{"num_hidden_layers": 17, "hidden_size": 224, "num_attention_heads": 4, "num_key_value_heads": 4, "head_dim": 64, "intermediate_size": 896, "vocab_size": 1477, "hidden_act": "tanh_gelu", "norm": "layernorm", "norm_place": "pre", "norm_eps": 1e-05, "positions": "rope", "rope_theta": 10000.0, "rope_fraction": 0.5, "qk_norm": false, "attn_scale": 0.125, "bias": "none", "tie_word_embeddings": false, "parallel_block": true, "init": "normal", "init_std_qkv": 0.0253, "init_std_o": 0.00434, "init_std_up": 0.0253, "init_std_down": 0.00434, "init_out_by_depth": true, "optimizer": "adamw", "learning_rate": 0.00211, "beta1": 0.9, "beta2": 0.98, "weight_decay": 0.17, "lr_head": 0.00844, "max_grad_norm": 1.0, "warmup_steps": 232, "schedule": "wsd", "decay_fraction": 0.58, "decay_shape": "linear", "final_lr_fraction": 0.05, "batch_tokens": 65536, "max_seq_len": 256, "doc_mask": true, "train_tokens": 208600000, "max_steps": 3183, "dataset": "wikipedia_en"}
MLP neurons of a small language model. Each row is named by its layer, matrix (up: input weights) and neuron, and shows model dimensions 64-159. Each number is 50 + 12 x the weight over its row's rms, rounded and kept within 0 to 99.
Before each neuron's rows, "fires after" lists the tokens most often just before its 100 highest values on Wikipedia text that the model never trained on.

fires after: "\n"
L7.up712:54 55 44 52 53 52 79 35 32 17 39 51 77 45 45 39 57 52 61 82 28 50 32 45 39 59 37 42 25 58 42 33 49 47 45 42 58 40 61 44 49 61 44 34 47 55 48 55 22 60 57 56 55 64 53 48 49 41 52 54 52 53 48 57 60 73 51 53 36 35 39 48 45 46 36 34 37 63 48 47 45 40 49 40 55 51 46 52 49 62 45 46 35 78 39 65

fires after: "\n", "r", " re", " l", " St", "u"
L6.up92:07 58 65 58 59 48 35 56 69 52 41 50 59 36 60 31 61 62 40 72 37 49 30 55 55 50 70 31 50 53 41 44 46 68 72 40 45 35 46 63 81 33 58 46 24 54 52 45 59 45 49 55 50 56 36 74 48 73 33 58 29 65 46 40 39 53 63 70 51 51 79 48 50 38 39 25 50 34 42 58 58 41 53 56 44 56 43 34 59 68 43 64 48 72 51 58

fires after: " al", " re", "r", " gr", " Re"
L4.up404:11 37 29 51 68 82 55 53 45 53 40 59 49 39 67 59 55 46 42 73 57 49 57 39 62 70 55 42 32 59 46 70 43 57 74 49 43 22 48 51 70 51 40 49 37 39 45 11 33 49 48 62 59 20 53 67 29 75 52 67 46 45 46 49 52 44 66 34 35 49 67 59 47 41 41 45 58 52 42 44 46 50 44 42 57 45 59 44 39 76 49 54 53 70 51 67

fires after: " R", "A", " (", "R", " Q", "P"
L5.up318:61 50 57 60 53 51 68 53 71 22 59 29 59 65 47 40 47 90 63 46 22 68 25 29 41 54 45 47 32 60 48 69 45 58 38 55 51 55 50 45 43 54 45 63 44 46 40 32 44 53 40 40 42 66 36 49 51 36 55 59 71 60 55 49 62 81 65 49 56 32 39 53 42 41 55 46 36 52 38 47 55 51 68 43 32 19 32 44 40 51 43 34 55 68 60 64

fires after: " B", " g", " T", "B", "u", " K"
L9.up674:69 62 41 63 49 41 25 60 71 44 51 49 47 20 53 47 55 52 44 61 32 45 48 34 51 63 20 57 49 48 58 51 44 52 59 55 50 57 49 39 57 53 86 26 41 34 24 54 55 66 29 72 78 67 44 35 34 62 34 46 27 59 44 61 36 60 59 46 48 52 53 42 49 49 26 65 60 50 37 44 51 40 58 58 51 41 49 33 40 65 41 55 34 59 35 56

fires after: " c", " G", " U", " loc", " h", " g"
L9.up880:28 29 60 39 44 28 30 40 62 37 48 53 46 59 44 69 36 47 81 36 38 53 38 25 29 49 79 35 46 58 42 48 27 48 56 32 49 56 50 35 44 53 55 45 49 31 62 38 67 35 34 75 58 29 52 55 48 65 41 70 34 70 55 54 51 43 80 62 38 57 20 47 54 53 58 46 46 41 25 72 45 48 48 81 35 52 67 57 52 72 36 54 34 56 37 66

fires after: " U", " al", " C", " A", "\n", " Or"
L4.up499:53 31 51 63 58 46 56 36 66 33 40 63 50 34 46 60 55 57 59 67 49 40 47 33 30 68 24 28 47 39 54 68 51 59 60 54 58 34 57 44 37 58 63 30 54 55 34 47 40 53 58 56 67 84 56 58 43 50 46 51 42 45 43 61 52 53 46 50 48 34 45 37 53 61 37 34 30 38 57 57 45 55 76 68 46 28 53 28 60 71 35 36 54 71 33 66

fires after: " n", " N", "ur", " r", "all", " l"
L9.up657:34 13 29 42 56 39 51 38 50 26 23 54 52 45 39 39 47 53 54 42 36 44 55 46 56 72 44 56 41 60 66 63 44 63 68 70 54 55 64 53 71 44 50 35 52 46 63 52 45 33 27 61 59 42 56 43 54 46 53 61 60 50 47 45 39 67 68 32 49 39 50 54 65 64 45 59 41 57 29 52 48 40 81 41 54 44 52 51 56 22 25 31 64 48 56 63

fires after: " B", " N", " b", " C", " n", " S"
L11.up452:55 55 57 60 30 32 48 43 66 21 55 53 57 29 37 40 59 59 47 76 31 59 25 43 38 61 34 21 57 36 35 53 48 61 68 56 43 52 53 58 59 42 53 39 33 48 38 53 37 46 49 56 63 50 41 45 39 64 37 48 46 58 37 53 49 81 57 43 43 70 56 37 50 47 31 51 43 59 47 49 58 57 55 46 49 52 38 58 59 49 44 47 55 49 42 56

fires after: " c", " comm", " gen", " res", " Comm"
L4.up504:36 54 76 55 61 53 33 29 44 38 42 55 50 49 46 38 47 57 67 34 36 57 39 28 34 59 61 76 36 65 40 58 63 61 57 32 35 54 56 32 58 40 50 46 63 38 45 26 58 63 45 63 63 55 42 51 51 49 45 48 41 56 80 31 47 61 67 59 55 54 48 52 59 62 55 43 42 50 44 38 36 52 49 56 64 35 44 42 51 50 44 44 71 60 32 59

fires after: " M", " A", "M", "ir", "A", "r"
L6.up743:56 51 58 55 54 51 53 29 57 42 50 61 62 38 53 46 71 78 50 62 35 71 33 41 34 51 40 43 70 54 50 41 42 59 61 40 17 47 46 53 44 42 65 52 68 34 56 59 46 48 55 40 49 45 28 51 43 41 55 76 58 60 50 50 42 65 53 53 21 51 50 47 37 33 37 36 62 47 32 44 51 61 44 49 43 21 52 27 34 56 38 41 58 62 25 54

fires after: " M", " m", " Comm", " S", "M", " P"
L8.up845:56 48 57 48 46 46 54 43 76 39 60 65 45 22 34 67 46 45 62 44 48 63 39 14 33 69 61 62 23 54 48 59 36 65 66 43 39 20 48 24 46 37 48 77 60 34 43 39 26 59 53 48 46 41 51 41 49 46 54 35 37 52 58 47 40 51 47 45 39 54 61 68 55 56 54 29 53 44 38 48 50 55 43 58 65 40 42 46 34 63 57 53 38 72 29 72

fires after: " T", " t", " C", "T"
L5.up593:46 48 64 56 42 42 62 35 67 17 61 50 64 41 38 41 50 48 56 65 25 79 22 42 28 66 37 67 38 57 34 53 45 57 42 67 61 36 54 52 46 34 65 45 38 23 46 54 64 28 65 50 49 57 47 42 45 41 50 44 50 51 52 44 43 70 62 63 38 55 52 40 49 57 35 57 57 46 39 42 63 48 39 54 40 22 30 58 55 60 43 67 54 44 47 54

fires after: " J", "h", "-", " H", " s", " j"
L11.up372:56 44 35 67 52 65 52 41 67 44 63 63 53 39 68 74 34 60 54 56 31 49 36 29 43 51 58 64 61 68 59 43 29 42 80 54 62 53 48 33 55 60 67 64 33 34 48 48 32 60 46 47 61 56 30 44 62 61 52 53 63 69 55 13 46 63 58 50 58 36 33 55 59 61 37 37 48 29 30 87 60 63 77 76 62 47 48 55 57 52 41 50 51 43 58 70

fires after: "ak", " K", " Z", " R", " N", "k"
L6.up750:53 33 40 57 53 67 74 47 58 39 57 38 68 53 33 42 40 61 39 34 34 70 57 58 42 53 45 66 40 58 38 60 47 54 42 68 54 16 49 42 50 40 73 48 51 37 66 55 49 56 38 45 41 66 48 43 29 59 52 62 44 51 56 69 49 62 72 56 46 46 48 53 57 54 44 52 48 51 62 45 80 47 50 42 46 55 50 38 54 54 44 34 50 66 33 54

fires after: " b", "ed", " n", " loc", " c"
L4.up209:18 38 36 50 42 62 49 48 48 50 32 63 26 23 66 77 53 43 66 49 45 51 55 45 58 45 48 40 41 52 32 48 50 48 49 42 59 51 64 70 65 33 77 48 40 54 52 41 77 39 42 58 54 36 45 39 43 60 45 72 44 52 54 44 40 43 70 45 50 49 46 44 61 65 47 40 46 37 52 55 53 52 63 77 41 48 58 29 70 69 22 60 41 59 51 53

fires after: "\n", " m", " f", " sup", " M", " S"
L4.up367:22 37 45 61 55 36 59 44 78 42 66 47 42 21 71 49 44 49 56 49 33 61 37 44 48 52 43 47 51 53 40 49 44 62 47 39 48 50 30 56 60 49 48 33 55 18 41 43 42 69 39 64 61 65 45 51 55 50 57 34 38 67 57 28 50 48 51 54 60 48 63 46 56 65 55 40 54 56 44 62 37 52 50 57 44 48 37 68 34 77 38 56 26 54 38 61

fires after: " S", "S", "V", " K", " T", "M"
L4.up50:58 53 53 54 53 47 33 30 61 28 56 55 60 33 42 42 49 62 56 86 35 60 29 44 48 54 33 33 44 52 53 56 58 44 64 64 67 48 51 53 74 44 57 39 28 31 43 77 30 58 42 40 53 71 49 51 44 56 42 50 48 63 44 38 20 75 51 46 45 51 56 46 53 68 36 59 67 42 47 42 51 43 50 50 46 26 38 29 34 59 56 79 54 44 35 61

fires after: " M", " pr", " j", " F", " s", " f"
L8.up85:43 44 59 40 42 43 77 31 60 36 60 59 37 39 64 57 34 75 65 49 46 72 37 35 32 56 48 47 56 43 55 69 33 62 56 46 42 55 49 52 41 49 42 33 44 37 39 46 50 42 45 76 54 52 42 47 61 35 55 31 46 61 63 66 55 61 47 61 49 44 55 41 49 61 50 23 38 25 41 52 40 46 52 67 51 37 46 58 35 50 32 39 42 51 32 85

fires after: " c", "ur", "ab", "un", "eb", "ric"
L6.up814:29 37 42 51 27 42 42 38 37 45 23 51 53 35 61 76 66 43 47 52 59 50 49 57 30 49 60 55 64 50 48 57 30 43 68 68 56 66 54 58 41 27 58 33 62 40 56 39 57 49 37 43 37 54 56 75 46 68 55 46 32 42 57 43 44 47 41 64 49 37 69 37 66 76 37 50 53 38 39 58 36 57 58 49 46 43 44 32 64 55 35 44 52 49 29 60

fires after: ",", "ak", "ot", " B", "7"
L7.up799:47 49 50 42 55 73 45 44 49 42 59 43 57 31 53 61 45 52 48 62 33 61 49 42 57 58 24 80 42 51 49 24 42 59 48 46 55 54 48 60 43 48 74 66 46 56 59 71 29 42 41 46 27 56 40 57 37 46 59 62 34 62 55 45 53 58 44 59 33 57 56 47 54 65 34 51 58 73 45 56 49 34 21 68 24 60 49 45 44 69 48 45 64 32 22 50

fires after: "t", "k", "ut", "it", "g"
L8.up733:42 38 30 54 54 72 39 56 51 57 60 45 49 23 48 63 35 55 31 54 58 58 43 39 25 30 39 56 60 54 69 42 32 85 51 66 43 59 42 45 57 49 56 45 48 57 61 45 60 53 42 58 46 50 38 58 44 50 57 53 29 60 53 17 30 42 63 60 38 42 52 41 63 43 22 55 52 51 45 53 67 41 75 48 61 50 54 44 57 63 34 68 58 50 54 51

fires after: " M", " m", " c", "C", " ph"
L4.up883:46 38 40 67 34 66 66 39 83 25 60 67 54 23 42 56 35 57 49 31 39 75 30 10 55 58 57 72 37 50 46 52 56 67 71 47 44 52 46 42 52 59 67 32 59 23 60 44 50 56 35 71 56 52 50 51 51 37 51 40 56 56 68 47 46 72 50 73 39 59 50 33 57 47 46 46 59 46 40 48 48 56 39 61 69 29 32 41 36 49 42 35 33 63 30 63

fires after: " f", " F", "ri", " N", " Pr", "b"
L7.up773:46 15 44 34 40 29 52 42 69 42 38 55 43 40 46 32 49 52 66 50 44 52 35 29 41 56 49 24 44 37 35 72 31 67 85 47 48 35 64 36 50 61 65 44 52 37 68 61 38 57 38 66 54 39 52 71 50 44 61 52 52 59 53 65 53 47 53 46 51 59 45 59 66 42 47 55 56 40 40 53 48 68 56 62 55 47 49 44 58 39 31 66 36 65 53 38

fires after: " f", " in", " S", " W", " F", " B"
L9.up735:55 49 59 53 35 46 52 42 65 33 68 44 36 26 40 39 58 74 34 47 48 50 51 26 60 87 37 56 51 39 28 71 33 43 50 50 39 46 60 24 65 57 69 30 41 53 33 55 31 57 39 53 57 52 33 72 49 50 59 34 48 81 75 72 52 63 65 57 63 39 66 49 62 39 44 35 59 51 46 55 54 61 48 63 37 47 43 46 28 53 48 46 48 59 31 57

fires after: " con", "-", " B", " S", " R"
L9.up208:45 55 61 64 56 62 54 46 55 25 40 53 44 46 56 38 34 49 55 62 19 62 31 44 21 78 25 50 41 49 65 52 53 69 55 58 21 55 59 46 58 56 64 48 21 43 25 32 38 72 55 46 72 54 55 51 30 50 23 48 54 73 53 40 47 67 57 39 29 56 45 52 62 43 42 46 32 66 52 48 61 43 35 60 50 49 67 39 42 61 56 55 58 54 40 39

fires after: "v", " rece", " rele", "is", "w", " W"
L7.up483:39 72 58 51 58 71 67 47 46 49 65 52 40 61 51 55 44 63 39 49 42 58 34 33 30 64 48 55 57 43 51 52 62 53 58 35 34 53 58 45 69 31 44 75 57 57 76 36 43 76 34 42 54 34 42 48 37 35 47 55 70 37 56 69 50 53 62 48 58 40 33 87 70 44 58 49 52 28 49 43 68 43 46 36 27 38 50 57 59 37 39 47 60 71 56 52

fires after: " T", "T", "ath", " M", " Af"
L5.up651:65 57 58 50 40 45 53 44 69 29 45 62 47 21 59 59 61 63 72 62 45 57 28 48 60 58 34 62 58 75 38 67 38 58 63 57 59 56 73 50 59 33 57 40 48 33 61 51 54 40 48 56 54 71 34 58 51 47 39 26 53 60 56 50 28 67 65 67 37 50 61 40 49 49 53 40 62 34 51 60 47 65 42 68 43 21 49 52 45 55 32 46 35 63 42 61

fires after: "he", " N", " n", "ang", "old", "ain"
L5.up190:50 35 32 54 30 53 67 37 45 39 43 66 48 57 28 58 65 45 49 68 44 65 48 54 40 61 52 55 40 46 54 46 54 34 76 54 59 37 59 55 48 67 56 39 68 48 52 66 47 36 48 58 54 28 41 60 48 59 39 61 43 55 56 28 30 48 46 41 70 37 47 65 61 61 53 19 44 42 41 47 71 53 74 32 57 60 49 41 38 38 57 39 58 57 45 63

fires after: " J", " t", " H", " h", " j", " sy"
L7.up389:39 46 52 59 63 60 50 54 64 33 62 48 69 29 56 49 34 75 52 44 43 57 41 41 56 47 53 40 74 52 44 48 28 41 72 69 46 72 48 44 61 61 54 53 51 35 56 43 41 47 43 36 64 59 36 42 44 28 61 53 68 62 69 44 57 78 68 32 42 27 27 49 63 52 50 59 48 44 43 49 50 34 46 40 56 43 37 53 46 74 53 61 63 40 48 50

fires after: " l", " L", " ar", " c", " 19", " f"
L4.up894:30 50 55 53 61 53 59 53 66 50 62 44 62 59 61 51 44 57 54 54 62 48 40 50 49 46 39 55 61 53 46 56 38 55 39 60 44 58 70 37 46 19 44 57 30 24 68 26 82 43 47 39 60 41 41 60 47 36 51 66 53 58 46 51 48 41 47 16 44 37 42 49 74 68 66 41 45 45 52 61 62 53 60 52 51 32 49 60 60 75 12 62 73 48 38 58

fires after: "w", "v", "est", "pl", "ud"
L7.up497:49 66 43 39 62 69 50 41 43 40 39 55 53 42 55 62 50 64 39 49 26 52 47 58 67 46 30 67 49 28 62 43 54 47 43 31 41 59 54 34 41 42 61 52 49 61 90 32 66 55 38 47 32 47 42 35 51 45 46 61 47 43 65 35 46 51 66 51 54 33 54 73 66 60 62 32 57 38 45 38 62 65 76 29 38 43 68 36 42 48 45 43 60 42 43 49

fires after: " m", "h", " s", "al", "th", " r"
L9.up252:59 40 35 41 41 76 73 38 50 52 50 43 50 59 73 76 23 44 42 64 58 45 50 45 39 62 37 61 69 50 58 45 30 45 59 52 23 46 46 54 45 52 58 49 25 40 59 41 51 46 38 51 77 48 38 37 40 43 50 35 49 63 55 61 45 52 51 47 45 38 35 65 71 42 45 41 67 31 26 56 65 56 50 59 57 39 61 53 36 55 52 59 62 42 52 57

fires after: "ir", "A", "st", " st"
L11.up224:53 50 50 64 32 54 38 32 64 45 36 69 61 38 59 49 66 58 57 63 35 55 24 54 65 45 63 36 36 35 47 37 54 67 73 47 42 63 54 49 62 35 54 53 54 63 56 62 52 43 29 49 56 54 47 36 40 73 68 67 55 58 50 31 40 57 58 65 18 67 20 37 54 40 54 49 48 38 48 52 72 52 64 56 54 43 61 24 51 65 45 71 48 48 30 70

fires after: " R", " b", "ad", " D", " K", " B"
L9.up888:62 53 59 63 51 62 60 53 58 49 50 46 49 44 70 52 35 75 66 67 56 46 29 38 38 48 34 76 47 35 62 42 45 67 45 53 49 49 72 48 37 53 59 40 52 58 55 32 51 51 30 47 49 37 45 48 45 24 50 33 67 69 79 51 51 53 58 46 60 54 37 49 78 40 61 28 33 60 30 60 40 48 59 46 47 31 41 50 39 51 50 42 71 42 49 53

fires after: " f", "\n", "°", "for", " F"
L4.up237:45 22 41 45 72 48 52 25 69 29 55 49 53 50 50 58 60 39 58 57 46 48 51 30 49 65 39 53 43 50 58 46 41 40 60 38 69 27 65 40 44 55 58 22 54 36 55 42 60 35 46 58 42 36 46 61 52 44 52 45 46 47 48 63 52 50 47 54 81 34 53 65 59 63 48 51 44 41 44 59 76 49 81 66 56 50 49 37 54 44 44 54 58 64 39 48

fires after: " C", "r", " St", " c", " J", " S"
L9.up749:41 50 57 37 75 51 52 40 57 36 77 51 48 28 52 51 52 66 40 46 49 54 29 52 42 60 50 62 45 36 48 55 46 63 51 51 50 44 53 55 26 47 88 31 37 44 33 47 45 53 48 47 46 55 37 57 30 48 22 45 56 66 44 56 60 74 53 46 39 31 39 60 58 45 42 50 58 52 40 38 40 62 59 38 59 44 28 46 30 62 65 57 73 61 29 59

fires after: " Comm", " comm", " c", "ord", " m", " acc"
L5.up372:57 52 44 35 55 58 54 38 41 43 51 72 45 58 12 57 52 46 47 43 46 70 57 37 62 69 60 85 45 48 63 60 50 71 57 32 27 51 55 44 48 43 49 46 56 56 59 40 42 47 49 76 57 39 36 47 64 40 65 43 49 46 42 43 55 51 53 49 47 37 54 54 47 54 53 45 62 63 50 34 71 56 41 57 62 12 50 58 23 53 36 37 63 59 20 53

fires after: " t", "g", " am", " Am", "t", " cont"
L7.up822:30 42 48 46 59 71 29 61 45 59 60 47 36 32 47 46 55 58 35 66 41 46 42 51 40 44 60 52 61 25 61 41 25 71 54 48 41 57 49 56 51 43 36 75 57 51 47 43 54 53 41 56 65 50 39 26 49 58 44 50 52 64 66 37 46 50 60 45 52 34 34 45 62 45 62 41 49 47 46 50 61 34 48 37 57 38 26 63 49 68 47 59 68 31 45 47

fires after: " b", " w", " S", " W", " C"
L11.up567:52 75 56 60 43 55 41 43 59 41 42 63 51 29 57 57 51 62 47 44 46 48 32 34 42 69 56 33 46 45 44 54 44 65 50 56 32 58 62 24 52 42 48 57 26 34 54 51 66 61 33 57 53 19 38 53 35 63 57 56 35 78 71 57 34 54 57 56 49 39 56 62 61 53 52 35 45 72 54 59 50 39 23 54 45 46 51 50 51 53 52 40 63 60 43 69

fires after: " t", " l", " L", " J", " "
L4.up158:42 28 46 55 73 62 51 35 61 42 58 56 53 53 55 54 38 76 61 34 62 69 37 44 36 64 51 38 41 44 43 51 23 54 47 62 36 59 39 29 44 41 46 68 49 57 64 36 61 53 43 71 54 68 34 47 58 27 49 62 39 49 59 36 53 48 52 41 39 39 43 47 71 62 71 47 47 57 43 30 67 28 55 31 57 39 37 57 44 82 48 58 64 38 49 47

fires after: " B", " t", " (", " T", " E"
L4.up638:44 57 39 75 45 46 35 42 66 09 63 61 54 33 62 55 44 41 39 72 34 54 28 40 42 82 25 50 59 36 40 49 63 63 67 41 50 48 69 64 66 46 63 35 21 14 30 43 61 42 47 63 59 41 26 53 43 43 52 53 56 60 51 53 58 69 41 51 33 57 48 56 52 40 33 49 32 45 38 54 56 64 35 52 44 38 35 50 49 50 47 51 52 52 44 45

fires after: " S", " N", " Z", "ak", "as"
L8.up227:73 46 58 71 62 61 43 41 54 45 49 51 59 37 33 60 50 55 35 38 30 74 53 39 26 54 43 43 25 40 48 73 56 53 47 48 39 47 41 58 42 56 64 52 62 45 57 58 56 49 27 47 35 56 52 32 54 58 35 67 39 51 38 43 46 62 44 43 39 21 58 41 57 62 54 51 54 67 33 44 58 45 40 55 33 38 53 31 57 60 43 48 57 65 38 60

fires after: " St", " st", " c", "h", "st"
L2.up411:47 41 73 58 65 72 69 49 54 34 64 71 46 40 49 47 30 76 63 28 50 55 45 43 45 46 50 67 49 47 64 43 40 43 63 48 31 34 52 60 54 57 73 40 39 57 35 30 55 46 34 52 47 45 11 52 41 45 35 63 66 59 67 35 35 61 60 53 35 29 38 61 62 35 32 45 64 57 31 46 47 44 53 67 44 40 31 46 34 58 58 32 59 63 43 65

fires after: " S", " N", " f", " F", " U", " m"
L7.up171:51 45 73 65 55 37 60 60 56 46 40 36 62 21 49 53 49 53 65 48 41 79 52 29 36 51 50 64 43 55 45 61 44 57 69 48 39 41 64 41 37 39 48 33 46 34 59 33 44 55 30 70 36 37 36 61 54 60 44 42 52 69 57 50 46 65 56 68 39 14 61 49 65 46 44 35 52 46 26 32 45 50 47 55 58 48 54 59 52 57 40 49 47 76 29 61

fires after: " r", " R", " A", "r", " contr", "R"
L8.up48:36 42 49 41 46 41 53 33 64 42 52 41 52 48 47 42 53 73 64 62 30 55 44 39 27 50 34 61 44 50 37 44 49 49 56 35 40 62 40 31 39 55 36 46 48 54 46 40 41 73 42 67 33 31 39 42 63 43 56 74 56 55 51 36 52 63 67 32 39 54 35 44 59 33 50 59 35 41 27 47 57 46 51 59 34 28 58 48 50 42 21 51 40 44 43 67

fires after: "r", " c", " St", "ur", " L"
L5.up346:46 49 51 45 60 35 67 41 67 29 65 59 50 41 57 46 57 53 60 44 49 49 45 51 59 59 68 44 68 56 48 57 27 33 67 48 46 70 49 61 48 39 65 40 50 41 55 31 69 38 53 55 38 51 45 55 43 45 57 60 49 77 49 66 53 67 59 62 46 24 47 44 59 27 61 49 46 45 52 39 42 38 59 37 47 33 46 45 78 54 45 49 63 65 54 51

fires after: " L", " l", " St", " f", " F"
L5.up155:32 51 52 69 47 39 51 45 53 37 65 54 56 26 81 50 45 63 45 49 45 42 35 45 52 75 39 52 71 61 33 55 20 57 64 59 48 57 68 60 51 44 46 44 48 35 47 51 53 36 45 48 43 27 50 66 33 13 59 65 55 62 43 54 53 63 55 43 59 27 61 47 71 40 54 37 40 36 66 52 39 38 47 38 52 41 45 38 45 66 42 64 70 79 34 51

fires after: " Rep", " R", " Cl", " D", " P", "c"
L2.up368:66 78 56 74 63 65 43 56 66 44 44 71 42 40 42 45 34 75 47 58 51 52 38 52 51 39 29 63 38 53 60 58 53 59 47 54 47 58 66 65 40 43 53 67 48 52 43 44 63 44 23 31 44 53 50 52 41 29 48 40 62 54 53 40 51 51 55 45 32 45 41 60 56 38 42 48 49 38 60 47 27 47 77 45 51 25 43 49 48 54 43 59 57 62 38 49

fires after: " f", "im", " Ch", " act", " G", "inc"
L4.up312:49 43 58 56 55 35 71 52 37 40 61 50 45 49 31 59 43 66 43 39 25 49 55 40 60 45 49 47 29 56 46 54 73 35 48 69 49 58 56 49 29 54 45 64 41 43 45 62 52 86 65 26 52 57 34 10 57 31 72 48 22 44 50 58 57 42 51 43 41 60 55 54 57 32 45 43 47 57 45 38 37 60 40 52 32 52 75 33 30 42 49 50 50 58 44 53

fires after: "al", "s", "is", "-", "ur"
L4.up45:45 61 54 60 39 76 73 49 40 31 42 50 69 49 46 46 51 53 36 39 46 53 43 47 54 53 59 53 30 29 40 49 57 57 71 31 58 53 45 61 70 44 58 51 52 50 41 37 47 64 31 69 60 35 50 58 51 53 38 50 64 53 71 28 41 66 46 39 56 57 63 70 59 53 56 37 71 56 39 41 56 40 73 51 49 36 38 62 44 37 60 54 64 50 42 43

fires after: " P", " D", "P", " p", " comp"
L4.up831:67 53 55 49 39 38 39 45 73 33 50 68 49 45 63 66 24 66 48 41 36 58 23 48 52 45 61 68 41 44 34 63 53 46 48 61 38 26 69 55 35 46 65 38 36 37 47 27 63 34 26 46 39 59 48 35 55 47 37 35 58 67 71 52 41 67 44 51 32 54 36 80 60 37 49 61 42 31 41 52 57 54 48 53 60 29 33 39 32 65 55 63 40 50 56 54

fires after: " res", "l", "S", "im", " mon", " f"
L4.up690:45 44 53 30 45 55 43 33 53 46 47 61 44 53 49 50 48 41 41 51 52 62 44 63 54 33 40 35 43 55 58 68 67 59 56 75 64 46 60 48 38 51 45 60 43 61 56 52 32 66 64 32 44 61 51 09 52 57 60 49 25 31 42 38 58 43 70 63 72 42 55 74 46 19 57 53 31 33 29 64 52 63 35 61 49 37 64 50 50 34 36 42 53 48 36 39

fires after: "-", " l", "ur", "s", "l"
L7.up445:16 54 49 34 49 71 54 46 48 47 47 69 50 51 62 46 15 52 35 42 46 42 27 45 65 68 50 45 40 55 47 57 51 56 47 55 45 59 45 55 69 47 61 65 55 28 70 42 49 50 24 58 56 33 52 51 49 57 37 60 40 58 62 24 50 47 46 42 68 38 33 66 84 62 63 46 38 35 49 56 69 50 58 41 53 49 45 69 32 44 44 51 71 61 56 39

fires after: " E", " F", "R", " M", "N", " R"
L5.up68:58 52 40 53 57 49 63 38 75 32 78 54 67 59 40 39 49 81 37 55 37 64 00 34 48 58 28 24 64 49 37 72 37 50 62 50 44 56 48 39 48 46 37 47 37 57 57 49 57 44 38 55 42 58 48 48 46 40 38 37 55 69 56 57 37 81 45 60 29 53 62 44 43 41 44 53 52 53 27 63 54 67 54 46 44 49 53 44 54 52 44 67 44 55 39 60

fires after: " v", " w", " W", " V", " col", "W"
L13.up468:49 51 47 48 58 28 48 51 50 31 49 61 54 37 56 40 57 52 34 49 45 49 40 64 56 59 49 42 48 48 45 62 49 43 56 57 30 55 67 45 45 41 62 33 23 29 44 32 48 60 59 52 49 49 41 49 47 82 48 37 41 73 70 74 56 60 45 50 45 47 51 75 69 36 46 54 57 49 55 61 41 47 47 48 64 34 44 35 39 39 52 16 74 52 54 49

fires after: "ur", "T", "t", " T", "ab", "or"
L5.up729:36 55 37 61 55 39 39 48 48 38 43 59 56 38 59 60 56 47 58 52 33 76 38 58 47 55 48 61 81 51 65 59 45 64 63 59 71 64 59 79 57 43 63 18 40 50 54 53 57 40 34 61 45 61 37 61 62 42 33 58 38 58 45 33 38 66 64 50 30 50 53 38 65 36 53 61 42 17 33 47 55 46 60 49 55 28 57 47 54 46 30 60 47 61 51 49

fires after: " j", " J", " the", " m", " Ch"
L9.up45:62 48 36 38 54 56 60 45 65 41 55 53 68 46 27 51 29 56 45 32 48 62 53 23 59 64 53 56 52 46 59 61 42 40 62 50 50 45 71 42 43 54 68 61 39 48 57 62 52 54 43 43 62 52 34 34 33 67 56 49 46 60 73 28 45 66 50 22 45 32 23 50 51 20 48 12 64 48 32 64 59 53 55 52 54 47 47 44 48 49 39 55 45 39 53 60

fires after: " K", " T", " H", "r", "-", " |"
L11.up294:48 66 53 74 46 43 32 61 57 37 50 60 56 28 84 59 47 63 33 75 37 49 40 47 35 54 15 64 58 56 34 73 44 53 47 42 62 44 58 61 63 49 68 49 21 39 40 41 37 60 53 50 55 43 32 53 48 58 54 57 41 52 31 61 51 67 51 46 40 41 61 55 68 46 57 51 58 32 27 50 60 49 52 53 29 41 34 31 37 49 33 61 67 55 42 65